Part of a small language model's weights.
Size: 8 layers, width 256, 8 heads of 64, MLP 1024 GELU, vocabulary 2048, 9.47M parameters.
MLP neurons of a small language model. Each row is named by its layer, matrix (up: input weights; down: output weights) and neuron, and shows model dimensions 0-255. Each number is 500 + 25 x the weight over its row's rms, rounded and kept within 0 to 999. Numbers have three digits each.
After each neuron's rows, "fires on" lists the tokens most often at its 100 highest values on Wikipedia text that the model never trained on.

L2.up899:471505518516504463465541502488525452480501486531516474496527467496540469479522511527489504498518495491484510526458493498496472517522515511548496523510431528509501495513475466489486527485550518500486499430537502501484498515465520522528477494488479523539537488470523499500500489469506486482481555513508569489525525502545486519464478504479445533488470462531515485525545435457506512480450492483474509482512569496490483513496494524495518487524539537502433515488508506531493467512510480487499488511495515513501471519502515503483500422469504485474465505508507542506477535485507486487499472495540473482439494552538514538469471530492491467500487510497499518500512512522477486498511522521497472524487512496511475512516514494527501462483451519489523490507453531466476498466490500
L2.down899:493494463477485491486465469454466490519478360467456488504532448470513467493499474506539547544492486536488503512475474560470492520495502493492517516498482504499512515523505460495495491462510534548533565428498534474488513517513497466453498486525525469473494507502522497487519500479481479499434489468486516504498522527508480515481490505482490519521522523485527469464513500495491470494490504519457523544488491490533529553476462494482539485463486473507501518502510477470474514488500482503505513485492439486488500487506506482501486469504475535533487540530464531512529533485502498478473494459533492501501499510502495489513521509569509485504505531543534507518506520470546520512530518502520510510498515511502499483490501495504505493524479518478510506495494466515484513472521507
fires on: ",", "20"

L2.up786:508500466455542484462472539552492488475490490522497535521534512443532479486511463492487507534515545521503514493475509498466522487502484499495517478543475502483516540511471528466498471503486501469563496513505494496534515445536464513526529529454512487468495474476493490494499486528501520468525468462518510526528531514483505480499499483483511475459513502496461496492469537523454504496505537502495499454483488459489511544494445500536545494509516522502547513491519553510521475518496499481503461456569535517498550511497485509530535461508471534537507502491494489514520497515522502521521480496492517533478474489528491471511507494515460498496555508497513488481512508512507506481504504528506526485506561534486484504505487509532485486496488510481431503438547509511471487566490514
L2.down786:473509519465522500488479520534515488526523597479484504499478521493529476486511497480520497495524541497518488498510511510494481497488489493533462474513492509499517523509455458519511444490453514460540489480524481513509514474511503537517543500514493504514526463494473460501450513539522496455522485471511478492480533518482423488488518489486541538464531525518484511491484529535493472504512504524495485478507423483500503520514483482555499480504508495512536529507549519494540496537488515478496465482484538527531522533516499501531503512463509473514476487508492521477528453495535503481516479516508507482460485485529513482510525517523481508509560505495515450518512506537509418507493492550517533495466494490498464530509519520499521483533477506496446476498517477521469504554507489
fires on: " of", ".", ":"

L2.up81:505491470483522499528499540508479510517492497480469528489536466505508429538507504536502462478541508486491500513552485510497458508508490491506523526486484514520497517509508478502522490504511540464484509461498510496513472499488499501475537505495510498540504488520485494497495510475473476464518527487529513547476520517478492576473484464480496500470473468521515489571490493507491544531435554518476503514507501467494506508487495494474511487504501495544447542515474467497514461490514494547489534548445521486434464480543472457492510510448510473503501505528491497500487458481526493502480482492470458468469517487502500479505504527476490479547527478506536523494498450542515504472451481493504526506477470497517454531532487490545517512477499503481530500478440488484465475477515493
L2.down81:465511505492454514523491528493487492488501410460505513498504512471547542507519518536520540543483503518489494534479485531454477514503520522494512512453536476509556508435500450566483500430478548470547480461482463532538504483514452487510493487506520489504512494488505486475492513457511470501448497483516455494509500503521468466473492550513505524498500517498502477521485525508475516526494506535492473478487451492477533500502497480477552522521473495471497499545494509483505510514505499484477495474502519481517494445482508501515501491524486511528512544508499475516479493532548475470504532521532509504494495513464536503487492500540489502496486513487512493515519545492492511504535538520480554521495509492521507488526479518487503468488441462541538484484517490480543519536511490
fires on: ",", " so", " when"

L2.up178:495486537483501490466502479470509521519517477507502483483534510508500478452501550518508478487517520489477537524482498498526529517479515475530495461499487497510499527459483447525489485506489496522513498524517477480503485515512493508532467491493482484513501466479488539501521527449521486494485493483490481460529537518473549481515495539462495509498502482508478488493448435503482508469494512452548511493467525501488550472495463495524519486480521468494527503525422524557511538499481499510466450474488519506494533504498491510479482419456505498485523490530491530488488515467486490514481458498519523502527497515566522512478520510487490547502516525518536543502533516460474501505509476506502509531459462484489516489506542467506482477466545525515449493510557538484477493486437493
L2.down178:493510525502498538466492471482524487506510585504448491463465495498471518482516446527531492491542509441449510486487483518512466529482537473559486503538512481508470483487458459546488499528495485549497501517522489499491472457504529510502493483458504478500490504494485542471523529476516514480507475526490485481520492489496518488512543519505423503493492511521492525510460498562509498507509487484493511504530487526548532504487511505490487480498529523493486507536476495518504497536489473504522483468512447514474524506513484492480504500475531570507525495548497524528482528454485522519454474540536467482510478487506490501496500516442492550530524540486524504481572490507493470500504486505490509492530484486466479500462524487512515495525497504528473462539523527483513491505470482
fires on: "ace", " Time", " Off", "iew", "oint", ","

L2.up1010:480486506522484500504497480498494438508463513517506499479488500546491458465520510524484490504521488518458475517525509500501507543505421472543504469506515498502512520485489467562479536512507529548479507439521532511507479512443491481504519510472516508484485498521493475490519514496470487503470521504500525493556539465548543506510495491470500467517538479499487513521482404463505521496476538475482511490488540505520502508493514501472470532490470524499522503456527483542492488482501422532498512493501507486481499482510487484462515452487476528466532503521538511497478533501497497475518453509517442481486505470509494517489495547489485494486475477495539490483488475479454514474507519513512476503520460517489553543494503510450510487482505491489501464524489536495519498473473451
L2.down1010:469491482522473470514520498499492475510468386494513523508489497518500468483493516477501520541480486531456475532508510516512547507494479477515514504504481487494542496610484471551484514519477521540502497449522561473529490558483525527529497519504498502472514492491502495484563502513473490513498485504505532502519514518497539482504491518504494513522527509489500485540515471511454502506484551466489510503536529502480534500508532542462508513469474518513520477452530507516476565464533462530489512503526482470486508484505508497517537521463492486506524506513509508546512504502496470484505469499542489517502509496506541507491503521491500527523524500481503441478472484489494503509514522494485508484543437481541517492498491527504481490516515509498559472481503499496499536544507495
fires on: ".", ",", ")."

L2.up781:492521516482519536525520501447538506521473483479477495501519513480515519496567464510482473529499508509462509482483516487524500524496486505486520505507503546562490478490497499520518490508481510493535508524461527448499502505503506505476517489484541528493529539494544466493525511470509432486504543521509497491516496515462533454479497542509485519470468511480518511498486494518492506439485490505480524513485501526502498509565494526529490489526502515494475518531478502513521496472478499470496510474525467494499543508509489473479488535554512469473507504487509492488515576470521500503527507510478472555538502482467466492471488434478473487518489523486458485490490526490508477526458518478490463459474527487489484477486530511497506493511469468477517506464506517580490492600513485
L2.down781:471517513486490599502542508452549482521477448523480499497505462477515493502527455522467485475479463507480453482464517524496499457518486510519484545506523540496505511525509522519527517528552505490503488488507498487493492515516512513514520480480491538472492498509548464478520506460448462479499499552515500495470507511511540473487490501485480483496494535504484508451506487484465517457488510522475509481476548530485505549513501489483480452550498496496540513493455477501483568487483486514505482495525497462519493485520480517504533508515475520499486526475503495495482553516489531533504513516485481559495506509544482505466486459482490508466544519473498494505528527500516512495491567471500490438504472497452499517507527501491497488537482492507496530473478537536498492499453485
fires on: " un", " Car", " car", " water", " large", " down"

L2.up96:491509489502512505503523524493509555503510516521542490509522494466482474473484478500470525483517452476485493525476498531526465520500480501521468547515505539509460554500529473499458483479537545508459520503513459490456468501502460464482491494526515472516506468547520492488488500464470557503497495540483499506524506486444530512489470502459459529461501472490519483524506505506496543549469490470467535495488485485491518524497518456513474471501485480515480532489483444535519507562490480515469545493475482533519520458505559474532492480445508524476508506500502522517498458511501484485492480505503524519521471513487533517527518525475494494536523519484498531488487488555487505483564516520518472534545490511528499486507519498457519525495546513504492503484548551504518513498508514
L2.down96:468504498547472498517514486467480513540475553498508519489505556514518517498485495506516496470520457507492515481521465530505500496523514497488524491519499535499495484456495469503491494468444524553477505536508527530497470513506465493518481516492504509491497551520510460494485493471502484498472492531475516523452456513499517482466537527498481499469476476490514509488492462539532525515517502476482509465496497537507498469480524543469547490526486496517516541534471474507505506523490464453525531537483480529519531476496484522511513531487543501528488478480551553515468472523497490571487491525492519458536556538494479533504549524509468504508546517499441477494470513483519529501518494499485464471445539481502510507495509535431510455458489503492518474512512510497494504500524476
fires on: " ", ",", "18"

L2.up194:505543471530491485492473532509496505485493493478524492505547485437504524508494492526468530523469544504457593496506509505526493516519512552514515504518462521486499505481518490492525503459475524491522516541513483506491456512489541498510486449533483504538510517451475488500472475538498467512507486483530461501535548468536484515505490513538484477485468533501497526479486481513483459528496499495462510512507488519500503486497467519513523535468465418544488511475485530480485489509465462547428488475500492470504510541538493514479512508494488497541526477489509489489497480500483465481484509538513518523491496500510439464514536521520457473466513489514498512488481494498443494509519518541469487495525539465526498518490503505476492459514478496481447472529501492524492482520514522
L2.down194:508497473533519516462461509513546483565504542508519489481494502504500528494511518531557502567515510529483479497522438497527532502521515477496475492498465491524515486493484504499462526503489504505473503480484496536502529502515484537517518547505468520507515518515506560496455529510521522476476512504474498470513487493489435461531518514453532503476454527517531524483570507522465492479529502525484522469484448454521469495496486523504523501503492468501470516514484496492499482531505476472542443498509512460503493509513561499504500495505556473510474493546491507489501485524534449541474459492536472488492504547472506503508471567498482485484490503490482482476451459515472490502479526524487459494493504517501505501501504520529475480527469466493525491532508469500502530485469510
fires on: "\"", " first", ".", "ring", " career", " February"

L2.up496:521500512505524501510549558471475486501522431516499496528508483513482479516498530526474498499502512506559528481469522541521522471506499494430485496525488495480503499471489536530521469477474505469485515501466509521499529509526567440539484511494513486500474475549507519494466544478514521514520522503506457490497517461471518495452483561489518519506489547506472451533512517508545509493516469548520461507495506462486545470494519532457503494517493522542489504518515531497523471526498479458516476469528477490520480504492536516500466499472511479514529511471519491491523468483514499501504515532508476515537508506492493506493486525517492507558527490487468514486499465542495472535528543518519485505526555545488471476478499473436477523520495515495519476485463480507480494503471471
L2.down496:492478496478505484468544522535512475498493474486490470518488478532479507519482520536506540519516511454512514524475485513533481543500532469494487467541484488450488468453493476569468509536457529507530490468469503501501515495512515480520513525535493469487495474541493514481488485521514470478526526481538518461516505491531504518505511537487493536523454570496501490515498452516504503487501520486495540485512485474515523476505538513475489505469484501504501467493491497488472483503454489471512498489518455482475497547444532506476487505481508524511497542447518513469459434511536484469529504515508560510544522479466535480497487544459540478513523468459536508512533481545494478507505504473510543486478501533512486530495538463497505520493484523478543475486508529496538488482483504
fires on: " art", " Play", " cons", "im", " Cons", "ics"

L2.up364:517494491527544497484448477486483521511496505489500520498535519507498495486536502459483516506554495454523516528548500450507541510468475532478526468495462547488496459491501491552495489507506526471491516452523483501482530485482507520509521516488513535494542479472476523512490501480478491475510483456486524501505512501502502496502434526518486506499495518517500469506466559499496468485476509476531469537486451463476507494496483497561496516512559510538514507510518478504470451442486488505531499511485496520525511490521501462523520460527477551487502513510520528491525490462489493492503519477452487533467500478492511520536489545525494470494504526515520521489511519452502493520523468533502499498501476500530416502473524515495472420490468491486562489500508516488488539529500469
L2.down364:477487505537498506453481459485525487535514579528518512496506514512512463487500529488447503519516555501519506524513447497502547467498518522485536489508484503487482495518527467493470508502506498463478546485497506516454533521471500499504514475512497532494508502543466466479497507475456499523482483516514505485508538484522478509525453493504488485488511508486496497490456574478468512521479481490525511508472512488459507496524521537503489538496523480527512532535480505454478477506511464502513502477471485460489530511494532467477471483482538461474492503551513534429470484483498497492520523508515473510537541490507514526481490491522508478487485540477541486472563496489476461515462459497522518509506511512503444471477499505527468460483478536472517468486523512554451529496505469
fires on: ":", "l", ".", "ography", "ack"

L2.up6:524518503466500454449481501504501482493471519530489510509535529509504550531472503541487481546490467529518492507509503535514439487512473513514474532503532509498508474499487508497436489507498580444481544546511493443488518439441487472493523518526519536508497497518487508499483493529492547501502516536479518500507479487466508494441508491510524519496503480476511485499489508483489497503476464506516495493503493490498512532483464437490506532486453512546459505472449493500506542541536483525518542540528465507497528485543501487529520485495490466542491522480535502515501468514496509507524463511507512476495462463492500494503548481503491476460522477508473520457459515542533451491518501462510508527501528503498499481500505510473497513481485511533510535487486479500534516482480455
L2.down6:494511478472514486457486504479524520443537597578501479499509497487509482492510502514482535502452525471523539484522493489475465502490540486533533489523492520497461522512493475459484516524494490494479532524534506505474502547500462527487558494502455472515504536491492465470530477513434518504468527491475459488499501477472470505468502516515497510512501510472470515520447515512457481511521488487496480506508509546475515500506472464523496465482478533529471525559496473504515502527484449498519470503493549494498489491514514495522527503484484491500482532470533471535550483468523460478511455517547539507525513503497455491507536497505482532533497498514498517487499508505518502489482473516526510493515521465536537548492463503528477525463498513514526485481512476498476480506462508
fires on: " ", " was", "ly", "23", "s"

L2.up717:499524465510503484496523480523466484494496494480536531462538511525548501493508466477467535520543506496468496485509519508548528524539505513526481506526502471462501503452547494494465478461471439468535515548481494485478511518520505487536492528500473473449492485470525498499470490504525519486543509526461476475517486470538502498506508514498485500494492515441511548498477483511487464537499551487447494497525488493526518465484458505499506540506448513496504520536509539530525525493527506501523481456538439541497521501502459524525484523526493543523542496472480515467511523504481540538519487492505498519501507510510514507498501472517473493503524528469491473503548522498478494510463509511478502477484530526488506490480528504459476450538507515450456509478508516536496485481519562
L2.down717:510528547508523493521537485497496431479490545495501525512487463529523464510479532502510484512468459534518493488457496527499485471497487501492448491471519509525484514465501489525488468463480481503537479488549507481480491544458497508508505501522507525509506507501521448514500512510528535475500494472506518486473516530477532484540487459475532450469533456498480477505485501537523495528490466487488478495476510516456522474525522481551485485473513493513516531469535474463515467501475522490471481483470528503497493526510526475537482505486478464530514518536466464471478505517502462467503522494532542527509479526484523491512488500547479494484547498470462476499496498507501452493513515514455507508458513517538520518517519456515470567503486489565466480511542476459473461519509529
fires on: "s", "ion", "el", ".", "er", "ith"

L2.up760:486509501508494496519461523476508507485537514490547510514474533488498490479488483488464489545533489501488556542485510490510502498528506499450476492519471492542520494462470530511520463511463538503499498470500503491530500457475505545528491501511524550477499488513517527468451489491534516498553520451490506495520506456477498511489504539537472486502499484517458485487481549529533530489498478472531497500515527501570497457497555510479505462500535516475562536511526517497492475511521499516541453493507520517440511481484515506495480489489532483517496502494463487468540502502490500465512491457481486511516496474522454543502481472477505497515561491508428490533546518485502519489449560487474532505522491524502492491463479497490499504479509496512463473487516512473491501447521520
L2.down760:500517493518501515490486552490523522508526562519483525485452508459528504502517486516532479473508507558480517511485474462458504497495490550527493458497508490479491500476506514499504492524508487475470512501466500508485493469490503477507503503521484420469482504540520482514537482538477532523520498536490487432472553469501484518538503526461500477556514526520487471534528510507472506472529506523478492501494492510503482512497496478521501493539497460521454523542496490431520507466512526490505465499458538482503496538501549484492515528507513496509505491472518524488520514469530538504533496503464495532526482529458571507464493466558506468497484520503501480533468456518550488481514514505480459505490481533525496507495489504520525484513507456476450490549513481504514486495485533
fires on: "ing", ".", "ography", "es", " was", " bec"

L2.up329:495475477522494459490496526479493524448489521537508565504503468520468524506507501520509524507517516507533522501452458489522505500506531528482476534524430516508504543514476471542488463498540535523507536468528515468469528520508512512521488465450517477502534479507458448512488497488479513499510503483478567486497517537491522492483493501490492530536495480486462479505504507478472528555501495434523477509451494476486549494518455520506459484545496519481489488485519545524502457491495462482558487453552537538482521457480476490514477484469462525497504501507517516476518520458472506511475479519461477525520509513545484502517518552501484497488497490509460502519518500508474476520501476505527504504527479492492481489503485479498492450519527482537500491527491513537511536495519505
L2.down329:499479498495477500471481467505513489519533578511497538497470482548497462522502510495505524469493519492526522464495477484527506470510510496514525513574472497482462497463476482522492524483528521518479514470545517518446535468490532508512508484487505503514507502515500467518486478496500496512511474499499533510492452525475514571500486528465450539504525479522487485510513570484495542592491477495507477496450460456482542517523491476520470472511535507492489523524520521491502453501511471487523526466501468535504491479519494483538494512480508502490493530516517523450500545474549500457472518506487499486509508503499483501509466527494475500463495485482484488525534506487464445519497448535503508498501528496483502533472480504486487472506490492528470479516488490538470531464457484
fires on: ":", " life", "ography", ")", "ics", " play"

L2.up799:479479533487537509474520491486485485488513522437510518501524499560523510479505482475511470502540494460528536544514493473492497511536464504497509543519486535522480508451489530517524499516499474500513491468495517465505509503480466502535497518466507496525488458491471523491495488499477497497546459469499487473537479538497489482509509491525480523515490472567488499467490489508505506458511468485526548482478547493519500505533492467511519492529546495513491538567530508518502545507531568539486453529487519509472500510519474499465499483441500500480471525521485515517546539520535491490517496515505494469509544456448506517510466492494458489485504473497476502494499522471482477505439454486461538514513511464507479520515496490481537462454524517512462489489502476492527480459480484
L2.down799:504482553518453477513456533534504493473517479540501512479491551528528450508505458489510483499485486502501515497479534480498517494503533541468458484515511500511512508487461512471521504482497483557485519516473516444450493499506481571510503480490469522526521504502519492528519530502482543490560493525463506468498549491494465483511457462501486508494474507484501498496455472523522516487518497508503505486482564528473536525530487518487510503516457489485517511544506478464520457499525452494561514497535501493507499510482508484499488498531496474497466480520518489434509501504480492462498499475491497494535541474506443522524475504520512497490485508481522496468520457489486437505447478458499530452502501484513495505465519484470517492520520532498474512510466495465503547486542472
fires on: "i", " for", " system", " also", " called", "ide"

L2.up975:510503500525536500519443511497467502486523522494518534471504520492542482546485496496444524475484490492502480464555539539528511477501527487480521497526523504461469490474498519536448470518506541469473477529492495485538444494453475497454503510482502461517506511498483491461521496502471470514536524504503472538510507491489528516475503537494498542471544505522503493510493451476474485548534522417508469488485430485485491523524455509477505499461496506500448530462520493503513495491477504497514513529500552503506450472521499524476471545519481527472502522541481522487478518544496508523486494495486514523495518497476502482542481427516491474533484477502461504492484498473491503462483493517473484500516499469491561541507540483511504509520515517510508491535501510510506502483488517
L2.down975:511528540465511513502488474472479507524523579476495527465488529543504495487515502487511530501477532523526525491458470476488495491469488461537489547502489465493473451479512514491509517504512496524492494530504484514463527561469537514537478500482465564470515516512462487487485511487470500512476504482503504488481475476471526513530469475488500468484498524467502458495517487525488485504461481493479478517488548478533526479497493517505490493532515517483502473490490467479457460538530508490539492511507486502493495515547512485483484524524559492495522527490484482496501521500445543487523505475466455548467490470511491512512489516454456500524529490516531488478529457541519560510466509522491517497556422538506501481499459492499501485508512514480491508508460488456513516458521509
fires on: ",", "air", "ed", "red", "ach", " in"

L2.up669:486481512512474505488452515513498544512490460487520481497521488498506470498512550494557494492525528466541484496477542491501529487564488483482525511512523509493453558501474484538477512488540474482515482492490516498521509538467479505481553466491479528504467471475469458475489485520480517492431543463489528512442492493503478514462519479535550470468485505522498468556521480545483503517441539523491515508467498503471512490503470495477517509513536532493510542462516469497489451514483458539501529560504522487504492500511515461511529509508492496483529532463490490519533518517497503483479477505524539492478529478492514504514506509484487485495519501526568487432555539520480512505475504526531483490481478498538513499517483477517508487519491485511517508496496494507462497489497464
L2.down669:482508475526491511491522536531523481499498380457466499480503495491457498502508483523492467549437528512500497510507479549527528497456495532469519482491499471531500513453474491480475451508496512549504476488487508504512516465486473455517472516491532504458492502508525490479507509514508498496499508509458480500504520489496495491499491442504523485503454501509521471509513482458474547504500498537524519524523474482511500502478522490503534523505500539482536518459481501517524533498468508500468541468511493509483526490539496479510506465504474556491557536523503484515497530523510509447467481515499531526510489488485501512445518550526520481531495518512506505518528511521548493513471511504498517475466501461438494501519490539513467483518489488483542502520500480469493552445519504
fires on: " so", "akes", "ve", " when", " but"

L2.up381:476463472520507496507510517505467447511476475524507543515502514515507455467527513474506477515515538506420472527501507496490492588476455497505520510510499480500519525539462447518499543482483498533484497442516518473514507523464512515499470539495514503483497511531504490466540532499515469520493489503492535493560534503504478512496484490512522488525525455528472510536467481482485535456469548496470540497514537503497519499501510496463484522492515525491447522490568494527489508485505490520518520487485485520492508455495472449485525452481525511444533474487485482525495534519496484484513462491531464521499516484511518492498446513480465519513500517477530524462467464456459515476493500489525504495529492541522509535492492529514521486466502484510483482491496513507535494474471487
L2.down381:519486514518534534508497480507476491500469386518509502521501509503493462519498514493510524479478531485464483509479513519463525545486445485479453503517462484499490551499478496511488474495490476508490481434473523481486459547524495522513442495506510523466511516519492483500547539471485495494469508511541504513498482553491524538459483500510498509496528493556495492488497504516494498477472553527498540466502573487491512486466558537453491541469493547480499530490505479532500521484493491486540535465514520500470466524509497492476495476469536523523530500512480487507487473501477489506532482479491494511512520503537498465489483489527494503544502478480502522489475520471480503476547516475492534535506470461514518490467515516495463467509509486516500519479503450475484488476467514
fires on: ".\n\n", ".", "|", ")."

L2.up4:517524521504470559468510521497474472495520490508549461510564467522466492523545487503469486473532478475497537508506499519453482474461508492505503501499519514489479463503512457510476519514454502487531500498544541499535497528522530512503527487482506488470469460537488469457520503490466493526510510504529510568478523513559489504500467525527434470461452494492469501477521470544501503507493524533549465495480494519468508490514515543515489514494494468535526519509496504495484492452486480513508548516530515497515495519493485491466475461547533508540499498507461468478480518501486471472513503486468489513494499457508493521479505536488503468473514522484507469508466508450499503516475513493507515496506531478493498523493467434448457491490468497469511521512486539508453508509540484
L2.down4:539496548536509501475495529492477457461517487509499463529541467482504528503513462512510498476557514508519509518512511520480526498469499470521517492502537498495479492501522467487475537533494514531517503488498571511490488542526514440495503551461513535475454470526520484492505495522450516510516523496530528561524507517549505506512504548521492470448455527520485519487504466518495518466477501534501463481469516483483506525530480540521469511504505490508484527496487512488476518506487504514543508490554508469552457516460517460484514470467501511486491513514485464499521513558526506461547504521467483488516502492527504500513460538485492527505509470474511468519462475474526468465530514509516518476514527458498476536502471471488474491526497486481509533482479481467485535484542484
fires on: " Car", " car", "aster", "ason", " France", " Year"

L2.up930:528484493518520501471478509488491533477529487512493500504501503514503489496514494484488512530544500477492533505534510463503524513486512511478517478510476537512456471489506521515469519490536509443497479525516474508504547492461500466516539499493536585488519486476500515460521549494497489489532500498506554510489493500508510475490483504527536518498512498516502532501473545507496479493477539515472491462489489484517515551553452528564514509482483508542545511499504498492489501491476511501485521495470498543461508511505483478570480443536500499501523522524482488458512508484568476481515526489505483510484459451503483486533545544504429508489515521525519504473486530471482437527518515497485504485507499473506523487496504541545478529488511512472567491457517503465497534529483484
L2.down930:497541485523476501455444508488502526509558656517506487471500519511509486522499506477530514509511512502528528494474494498483506504519506521494505492466477529495488515514489505523476503491491492468494499481487534457501544543476466504493503501518524519485520524518484519505505503494530465486526490518480553510491502537479462474475505471474482483503482536515492482534474527483480502527465532548472501468498469527492516486530489535536485529490493512512508506508496487502475486536500493514492507483460557508510487459499494486523458463508482478483512489521494516505481503490486516492533534513508497494525489460486463529503562483526458464531502519463514493478544532512493503495530511447535560553494556504476495488451467506517495492466498494495514467478492512514499487535482492
fires on: " |", ":", " •", "):", "}"

L2.up989:518560469522513481510481537508524505491486536474524487491538497468498516486481512471483429511510530526499522520523526534524509469472500506514499478498500537537480498440515474517450465540505492501487526537484496494426509528443453495491470474516518501471459479499519474498500475499504505512485530487489473521541496447498537527455471517516499502528478495481500476491438526484482494509472527530492512507483479505516481542507490507513497508495500511499515490541521510500514474552488486531489494510510512483503473486520535498521511519501474529535549491534508515546504429502527506501481477513510509532489502493506479504463512493488462526565565493477464513489492460508460464487510506477522485499531542483493458486498529504501514528480546490476500472535546505492514539500516556
L2.down989:528529466478488477477532530509491474526489545515476512491499508492499544484452511481515479533499543487485515500476513486522499481534452529523537500484534515485519463509520523516467506491499477512539516485479480481411544448461499495508514477463477506463487464526517458497448470518485498517468514495485492500541477480457522521440501512518501511531481465526527480514484498493493494479468484521504476513529448472538478494497542489470479523513487495463505493536529475495513464505482537507509478550544539526513544478485548488484542514481517526459484509529482532493506459539531490529488478510552515470477494514515483507529533504508504518534539468502454481523488503484483495499468526494505498491527541536492483555516485507476512489495507512490506450534483475496490528476512512
fires on: "/", "mp", ",", " Rep", "ography"

L2.up182:466473535513545479531536493473537462459515496487511457513517478485513530425495498533460489530555490487504571508523522541508480487447480541507538492526467486516482502488487537506504476459515503506495486497471476511470500509480491496484553486543538559504479490461512470454520468499534523526506485549487506459555514495516519487494459511487463508524524519531451464470487487516530462524492504510523505506486488498527510490500453508521502503492500493498515467459481534493465497533528500491524501529471526539485477466497518517484430480524488515500499485496505470481478484479489499501526510505516529521507497476485508480484535505465528458509516486479518505488514479478508465530515446548466498521500494511484520498478528494519491437486525520508491531515545510472501471498499480
L2.down182:457501553529536491558520479486510484503440475496494508496549464525499517483446495546474505491544455497476524490478480546473470533486509501497553483500487468513505458502502490495535511507462494531527493483470453516503517509481516506469501481492546519497443503487562492493505517505522510471518535471533478495533538512510534492482498530464489499505511541499487524484481492519513468506516532500504527494499521484480515517483488484482502503536488483463457513481494513487484484546502506493536496519478550488449486492444504510481473525516441475504529484463512543475484452514478503471488517472519501533554475521478535503497495506499507497516510496484549473530487508513514516525470517495446523520499498508451536513490512487546508466463494472532499516538507543450464481506498480
fires on: " cons", " app", " Lab", " Res", " Cons", " system"

L2.up33:525488478499545489512452493537510486536479451544515561519546468503515534491544524483533518512461478502444538511520490475509561488489497517497528478498479520536481501546525499515456491468499517501513535489496515553542558493494501512526520517536478516494521487455511511536508482520495471500515477484456526506491484511445508508487490493486454486487490501467486484473458549531463482532464517497485460491465468504494516489504519512539462491513475524499516520509550463527516505497512482491512482519507529511483543526488454514507485499508485475491491551478534535496526506511500541509503514495485547496487481523511516505520482508535481506492535478489493483513535526525492479498463464476504506488505524519504499484513480513490492485500443509518576486452532556482477480525532479
L2.down33:483471521535525503500484480523493491516506576535521535478519475470528500522525557483517513505501502518483505494509460524516542517517502527480489498493447506491471501490524501490480498464518525461486515523522507524536544499481522506498518487513481506504525483461480468518535486502500500491522498515483509514508495509452474498479506497499471506509501479455484490496452551529487522533492510490533494473462471484460522489523536511540455476483492506493511516545511486497512476520504473475502505514499522512466538504508512522535498473510483461472508535480521526466469492502514513522512535519481554526494503485509519520495493466548497491485529475479473487511588489524484457491466514442526482466508473493496501480476498545491493453549486596521552480438544530500483487481502488
fires on: ":", " us", " office"

L2.up146:520540486473530521474488516500501476465503525524481492519543501556492489483520511528491470539483511500524545521514439503532473537483488512497479543524521496513493519464509461481517469467500509522470487490460505472509488533493501519464486514500481479487494502502489491495515487438496493513477512527517471500529527513447498536462508500495496502473514497442516496512499456474557534504496545495478499482479484501512506482484531485517525500489491478543430513514493503522546536525500466504561546548503531516511489525499476482531480496486491475550524532471496508502512493483505519513483489496456510501513511449516544506488470520494467518505519541478438507489523486531497494477483489495500524550560528466509463481452523463490505509514540498508479507446511513553506463506477541
L2.down146:521519512493514499470504540464521520494531656497474524509503450531470486482511510494486479487491499500489540533544469528455492515498501534501497510527482495484512486497519458469467478443511530528502496478487465449502478520484504520480489481493475485502500503511507513493495522424509492517453527531470490537519468506484499502471487509498491477474521499486465518474517474511511513538499521520520529484519485482515502474524504485539497492504505489559453558509497471501497523504496503503525469527503546517516502512520488521529478504504523496498523511519537469517518514494494477488508475486482496538471524449514531512499451520469448488471536527499433489442510511500513506500497483526474510531519544495527489510473476503474519547491499516518491500520500491518498470507492494
fires on: ",", "(s", ":"

L2.up472:516479496501491499515500508475486497529534507509462515484535516495529480487509472518466472471508517443491552564510529530509489497489435511445533470521523496466503515489477505497484504482464508479507523544529485478518516485493558488484502501502517514499492508469485525483520523489475534485512466507534500479495463530491540510523466518506489527473482526509481475511514461502519514524491477469511483457478508488510518476544496488545480529536502512512481517514546478495481515553494505526471474466479480501516472503507532517509477472535490550504459495530562497470473507508501532518497489477511478590452482513506492530518502489481481513522493491490544488475489535473452510522499507560510474513521474496523558490475543542495471541473472513477506488513511540491529489488465550
L2.down472:471462499507498490506529510500463499542513579510536499510522494482493482494499526464522484495496464534506471516513529505482500473484472501478511488519461500485539458510535497517485492508469493472501514530466517528475528574487512508498506489477479459480490534491537544556491536482493489498506487538533463511478471494530530491517515494483541459499477493479497488511470489497494529506453505511517510496476510521531481494511491520479519506461521507517512418540477496471484479518525462503557497501518493510576561486460503500501448533474515502504528513490483488450509483487484521482465547511486510509506497492521469512511501494499485492532517458461472472490544555506514549481496475514513531487534521526508492512490511509522495461522473508512480551495496530425513495469502504
fires on: " |", " /", " "